{
  "vocab_size": 4554,
  "norm_eps": 1e-06,
  "positions": "rope",
  "bias": "none",
  "tie_word_embeddings": false,
  "init_std_down": 0.0,
  "learning_rate": 0.000984,
  "beta1": 0.95,
  "weight_decay": 0.13,
  "doc_mask": true,
  "max_steps": 6179
}
MLP neurons of a small language model. Each row is named by its layer, matrix (gate and up: input weights; down: output weights) and neuron, and shows model dimensions 224-319. Each number is 128 + 24 x the weight over its row's rms, rounded and kept within 0 to 255. A neuron's up and down rows have the sign that makes its largest values positive.
After each neuron's rows, "fires before" lists the tokens most often just after its 100 highest values on Wikipedia text that the model never trained on.

L10.gate442 [141 132 156 138 108 151 139 104  99 123 118 112 146 118 133 153 102 162 112 128 127  94 105 166 110 101 149 124 128 162 152 145 136 110 158  83 157 133 138 114 137 100 124 145 122 144 178 155 152 160 132 173 102 144 143 120 111 140 107 118 139 107 145 120 165 146 134 133 153 127 111  90 109 115 104 146  89 109 176 115 118  93 160 123 114 117 153 133 134  87 108 155 133 144  86 132]
L10.up442 [ 96 123 142 107 180 134 135 145 146  72 149 141 136 180 102 173  76 104 162 117  96 151 115 133  89 123 123 116 121 112 140 176 128 118 119 151 119 114 122 132 148 107 155 154 120 164 108 107  88 105 118 104  73 118 166 174 117 117 136 128 124 144  82 141 143 126 167 126 197 128 129 147 135 109 132 146  86 116 110 174 133 117 130 107 150 125 165 173 109 128 136 115 139 151 156 119]
L10.down442 [120 119 150 167 116 156 117  96 129 184 129 139 105 136 100 131 112 134 121 121 147 157 152 176 151 163 115 102  99 165 163 117 133 125 118 151 117 105 134 111 151 113  91 147 133 107 114 176 144 100 128 113 104 156 110 153 114 141 117 127  87 128  90 114 106 153 153 134 160 140 125 145 155 138  73 128 138  89 116 176 142  85 104 165 138 105 172 143 143  88 138 152 127 113  93 135]
fires before: "0", "9"

L9.gate292 [120  97 126 142  96 171 127 110 146 106 106 147  79 156 112 106  79 155 118  93 157 160 147 137 125 134  93 114 117  94 141 150 132 110 150 149 147 102 131 132 171 119 147 156  87 112 135 157 130 137 160 140 103 163 112 147 123 146 108 126  61 147 109 123 146 179  67 110 107  85 133  90 132 108  77 104  65  73 145  89 142  76 117 134 147 126 122 127 127 103 140 138 122 145 124 146]
L9.up292 [147  69 144 166  97 137 157 126 179 173 137 153 149 155 162 132 104 117 148 123 124 118 143 147  72 106 124 117 127 132 166 175 139 149 134 141 117  92 107  91 152  77 104 174 106 166 105  95 112 131 127 129  93 164 120 131 127 144  96 121  72 116 109 135 142 147 108 129 108  98 146  64 143 117 130 143 127  81 116  98 126  75 146 101 146 139 115 100  90 113  86 121 102 123 114 128]
L9.down292 [113 131 131 165 144  96 142  86 156 176 130 128 119 130 117 118 125 158 133 114 158 117 166 115 135 125 139 140 135 141 136 144 125  80 125 150 119 121  81 136 166 144 111 118 146  73 152 131 129 116 129  73 121 131 116 107 128 135 160 109 143 109 165  86 113 100 147 174 139  97 135 112 145 113 132 138 118 101 107 131 120 155 128 147  88 111 109 139 104 118 124 127 116 141  69 115]
fires before: "0", "9"

L9.gate636 [153 131 150 135  36 101 133 119 134 135 129 107 109 142 109 154 135 150 170 127  72 143 121 183 110 115 103 117 186 115  72 102 139 116 142 140 120 112 148 143 150 129 129 141 120 113 146 141 139 123 132 134  85 145 118 125 138 138 126 142 148 121 106 148  72 136  72 122 155 121 124 133  99 115 106 122 121 139 127 150 125  73 118 124  72 103 142 150 127  91 102 130  81 127  99 151]
L9.up636 [114 166 107 109 131 146  90 146 137 132 145 133 117 130 120 160 121 114 153 141 174 130 125 173 108 154 123 130 114 113 178 113 172 146 120 100 154 106  74  88 152 117 149 117 116 116 137 117  82 137 127 101 124 134 111 149 140  88 136  88 107 133 104 145  98 132  95 187 145 126 130 118 117 158 187 119 143 110 121  95  92 131 152 116 148 150 141 125  86  96 134 108 118 118 129 142]
L9.down636 [135 139 136 107 148 148 101 145 140 148 176 128 138 179 125 147 124 145  85  68 165 151  98 155 139  98 152  84  89 130 172 110 143 146 107 156 100 133 125 121 151 119 107 115 114 161  98  85  83  87 130 101 116 129 163  91 163 113 128 118 160  97 137 112 126 116 158 163 143 140 146 132 121 110 117 144  94 168 139 172 109 148 103 147 132 106 157 147 129 117 128 152 154  96 146 136]
fires before: "0"

L8.gate36 [145 162  81 137  65 111  92 150 106 114 153 140 113 128 102 130 114 127 144 130 124 147 108 102 135 143 151  86 181 150 158 116 143 124 116 103  86 116 156  96 148 121  93  93 100 118 155 107  92  87 112 109 134 143 131 111 114 135 125 160 125 154 114 154 110 123 120 142 135 172 149 161 110  97 143 144 133 133 169  82 131 122 154 119 131 132 120 122 128 151 156 115 146 127  95 123]
L8.up36 [113 164 146 103 150 147  96 119 159 137 150 125  92 123 136 148 142 159 103 165 125 132 130 123 164 133 126 118 145 149 124 167 100 150 144 141 165 136 119 155 141 109 110 157 188 138 140 154 114 130 140 109 193 102  98 113 157  78 150 105  94  99  91 154 122  74 110 104  76 178 114 120 116 164 171 114 151 121 101 113  91 103 148 134  96  83 145 116 137 148 149 137 140  76 131 140]
L8.down36 [116 167 122 105 121 104 130 161 127 127 127 145  93 159 151 135 127  98 115 155 107  88 116 133 133  98 144  89 122 120 136 108 117  75  95 135 117 185 124 107 137 133 134 132 187 117 156 145 122 115 153 115  89 159 115 106 107 123 165 124 125 146 113  94 122 165 144 127 143 143 142 126 138 124 101 124 136 115 148 121 128 116 121 162 138 112 169 124 106 154 130 137 147 158 159 167]
fires before: ",", ".", "\n", "\n\n", " |", " and"

L8.gate43 [128 111  94 178 127 180 148  96 110 128 140 155 176 133 163 148 119 141 150 120 127 129 141 150 186 192 146 119 169 112 114 114 143 135 146 144 126 100 139 169 134 130 139 103 163 118 109 137 152 117 148 121 118  95 103 151  62 104 127 141 139 123  91 150 154 119 134  64 138 124 102 130  93 135 165 108 137 130 123 115 127  94  68 172 113 111 125 137 179 111 167 160 119 109  98 128]
L8.up43 [129 100 105 120 155 128 121 137 133 134 130 146 112  95 116 121 115 119 174 135 134 148 123  79 127 117 147 124 115 152 136 148 105 153 116 144  91 178 104 125 146  91 111 124 129 160 121  89 150 131 132 108 147 166 140 131 134 101 140 113 117 126 104  74  92 126 132  96 150 170 134 140  95 112 135 130 132 140 100 151  98 137 156 104 132  90 139 109 100 146 129 121 152  76 111 102]
L8.down43 [152 132 132  80 107  71  86 134 117 126 114 141 130 112 127 142 149 124 137 136 145  93  90 106  84  48 125 142 102 143 142 129 104 156 128 113 121 149 119 136 150 134 170 142 154 103  96  91 110  89  97  92 136 154 165  88 156 167 105 138 131 127 128 107 104 142 110 133 151 132 119 193 170 155 100 148 127 133 110 142 109 162 144 117 147 118 144 147 101 165  89 145 140 162 107 204]
fires before: " of", ".", ",", " and", ".\n\n", " are"

L10.gate383 [151 109 117 153 148 155 149 147  97  87 123  94 143 153 104 146 172 105 128 116 111  95 121 140 140  91 141 122 110 128 169 140 167 125 188 147 115 184 155 105 131 164 111 146 131 139 154 108 159 117 120 111  80 158 124 145 121  91 137 147 170 137 128 136 195 130 106 165 147 153 133 102 131 130 130 149 115 126 140  71 117 160 113 127  96 146 139  89 135 105 142 130 117 111 151 163]
L10.up383 [105  90 125 135 101 169 161 114 153  80 125 179 146 124 102 132 138 111 169 119  73 138 160 126 106  78 160 101 120 121 174  94 117 150 148 141 177  92  83 134 156  76 121 139 124 161 163 130 120 141 139 124 123 147 161 162 111 151 115  95 123 109 116 104 115 153 107 155 103 157 166  99 135 141  97 141 134 109  94 127 146 109 129 143 108 132 128 133 123 144 104 151 131 138 163 159]
L10.down383 [118 131 149 133 123 113 167 122 102 101 112 115 137 117 144 129 115 173 147 104  88 141 147 108 151 136  97 134 125 110 123 146 121 131 151 135  84 147 166 144 120 103 122 148 123 127 125 127 134 129 146 119 154 126 118 144 106 127 142 120 111  82 169 120  88 123 149 146 130 168 139 131 143 116 149 116 128 131 128  92 140 111 165 151 159 134 107 129 118 135 131 134  94 125 112  94]
fires before: "9", "1", "8", " •", "6", "7"

L9.gate735 [181 110 131 116 140 112 136 136 149  68  98 194 116 186 101 148 100 125 179 136 148 101 119 149 119 178 106 119 161 120 126 155 108 133 142 123 153 152 175 156 133 109 143  93  89  94 117 117  92  91 107 137 170 106 128 124 132 143 102 165  99 151 119 113 120 165  99  86 126 122 140 133 152 126  99 113 116 141 121 130 153 172 116  88 149 108 139  93  97 157 176 145 116 109 139 118]
L9.up735 [102 117 153 146 127 107 126 128 121  85 155 170 119 131 166 165 125 102 125 128 106 144 149 154 120  93  85 139 119 108  78 122 135 134 114 131 102 127 117 131 120 132 122 122 107 119 136 141 110  96  81 161 100 132 144 131  96 126 105 178 161 113 100 116 117 156 116 134 106 141 130 118 104 116 113 185 124 136  64 125 107  85 111 123 126 130 165 145  95 116  89  98 150 139 132 136]
L9.down735 [ 94 184 146 137 162 119  93 114 125 137 147 143 103 121 132 166 162 106 122 124 126 120 142  94 162 171 118 136 125 174 124 105 126 151 114 137 127 162 138 133 149 100 105 122 125  90 140 124 131 142 144 172 149  93 140 118 118 117 144 129 211 118 100 138 109 146  84 160 166 107 146 170 150 114 116 118  93 134 171 106 130 160 115 104 155 136 100 110 124 118 132 120 110 102 126 113]
fires before: "1", "2", " ", "3", "9"

L7.gate156 [151 104 183 129 142 128 136 132 141 146 172 106 105 121 134 168  77 125 113  98 145 132 168 154 164 153 123  81 134 155 116 105 157 113 151 140 132 166 116 138 151 135 109 153 132 104 160 146 135  95 101  87  99 103 120 125 109 108 106 169 129 130 128 125 109 120 111  92 119 121 148  81 187 112 141 125  88 123 128 112  83 108 171 133 182 103 161 127  68 133 121 112 112 160 138 142]
L7.up156 [132  98 147 126 122 102 110 121 174 126 118 176 142 124  99 137 131 126 173 139 133 100 146 163 102 154 149 121 152 158 128 115 125 116 102 125 139 172 138  98 111 105 136  90 110 135 146 114 157 160 121  93 138 133 141 137 141 146 129 142 148 159  91 121 167 159  94 102 168 161 135 122 186 111 131  83 138 116 144 126 137 145 144 121 177 129 171  76 114 130  90 146 117 118 156  97]
L7.down156 [148 163 114 130 139  93  79 159 141 146  97 135 147  98 128 101 141 141 100 106 110 163 120 169 132 144 153 138 132 120 101 166 117 131 116 142  96 107 124 110 123 141  96 160 107  84 104 125  95  94 141 102 135 114 127 123 196 111 129 149 139 171 116 115  69 133 116  99 146  98 127 152 119 113  94  74 123 152 115 148 120 137 122 162 136 124 126 128 130 105 125 128 128 160  93 123]
fires before: "9", "6", "8", "5", "7"

L6.gate320 [110 172  97 109 127  74 162  82 127  98  93 142 101  89 145 150 153 134 105 123 135 151 144 123 136 153 148 144 132 138 128 122 101 109 139 141 130 136 105 146 116 146 143 146 143 129 163 149 100 130 107 119  90 114  98  99 109 144 156 134 179 122  94 195 109 174 113 105  96 146 115 151 137 124  94  91 106 121 142 118  86  91 106 141 121 132 140 154  94 171 125 155 135 152  86 171]
L6.up320 [115 140 175 182 135 124 138 138  81 128 141 103 136 120 123 120 103 137 162 149 101 125 119  73 105 157 145 162  82  98 117 127 120  82 113 126 141 160 106 174 123  99 133 144 146 114  71 160 131 138 162  95 106 140 147 106 109 102 121 170 136 142 107 156  92 156 122 132 107 120 145 123 149 107 151 148 128 101 125 157  94 103 136 152  93 107  99 126 171 136 162 160 160 112  92 133]
L6.down320 [144 106 119 152  93 128 144  89 118 123 161 166 155 133 173 176 115 171 115  64  94 124 107  95  67 124 123 129 112 169 119 133 145 108 127 174 108 148 144 140 111 108 156 126 159 114 158 147 141 113 109 160 146 139 130 128 112 140 125 130 128 145 143 124 143  76 149 207 120 115 147 124  74 122 109 146 117 137 150 119 157 123 133 172 148 113 128 161 162 126 153 134 160 125 167 104]
fires before: ",", " he", "."

L6.gate466 [127 132 147 155 159 117 142 121 113  65 169 175  66  88  93 126  92 126 105 140  74 149 118 121 148 100 165 128 158 140 149 128 132 101 174 139 109 145 114 166 140 139 170 157  84  88 144 144 145 133 139 124 100 114 167 113 170 145 118 181 136 126  59 186  97 115 127  97 132  84  88 124 137 126 150 123 125 154 116 141 142 142 138 153 142 122 134  79 149 158 113 106 115  93 141 114]
L6.up466 [115 187 142 129 135 130 152  76 132 162 118 156 150 116 150 146 114 131 124 143 111 119 142 121 131 159 136  99 118  91 119 107 114 153 110 116 106 125 100 109 138 150 134  95 126 126  95  83 104 151 124 137 146 115  84 122  58 115 161 125 135 155 138 112 155  77 129 129  83 128 141  92 135 104 146 137 111 141 151 111 107 110 118 138  92 125 113 171 145 142 166 132 155 101 105 127]
L6.down466 [122 165  81 114 133 143 121 101 128 169 142 117 110 159 163 136 145 116 129 115 100 150  97 105 121 144 112 141 100 120 141 121  93 125 101 123 129 118 123 106 114 119 150  82 125 152 154  85 138 141 104 170 116 128 161 130 128 134 151 140 111 152 149 132 141 160 143 174 117 145 126 143 110 115 173 144 107 126 146 140 101 156 142 112 134 133 107 158 123 143 121 123 127 160 134 137]
fires before: " ", " of", ",", "9"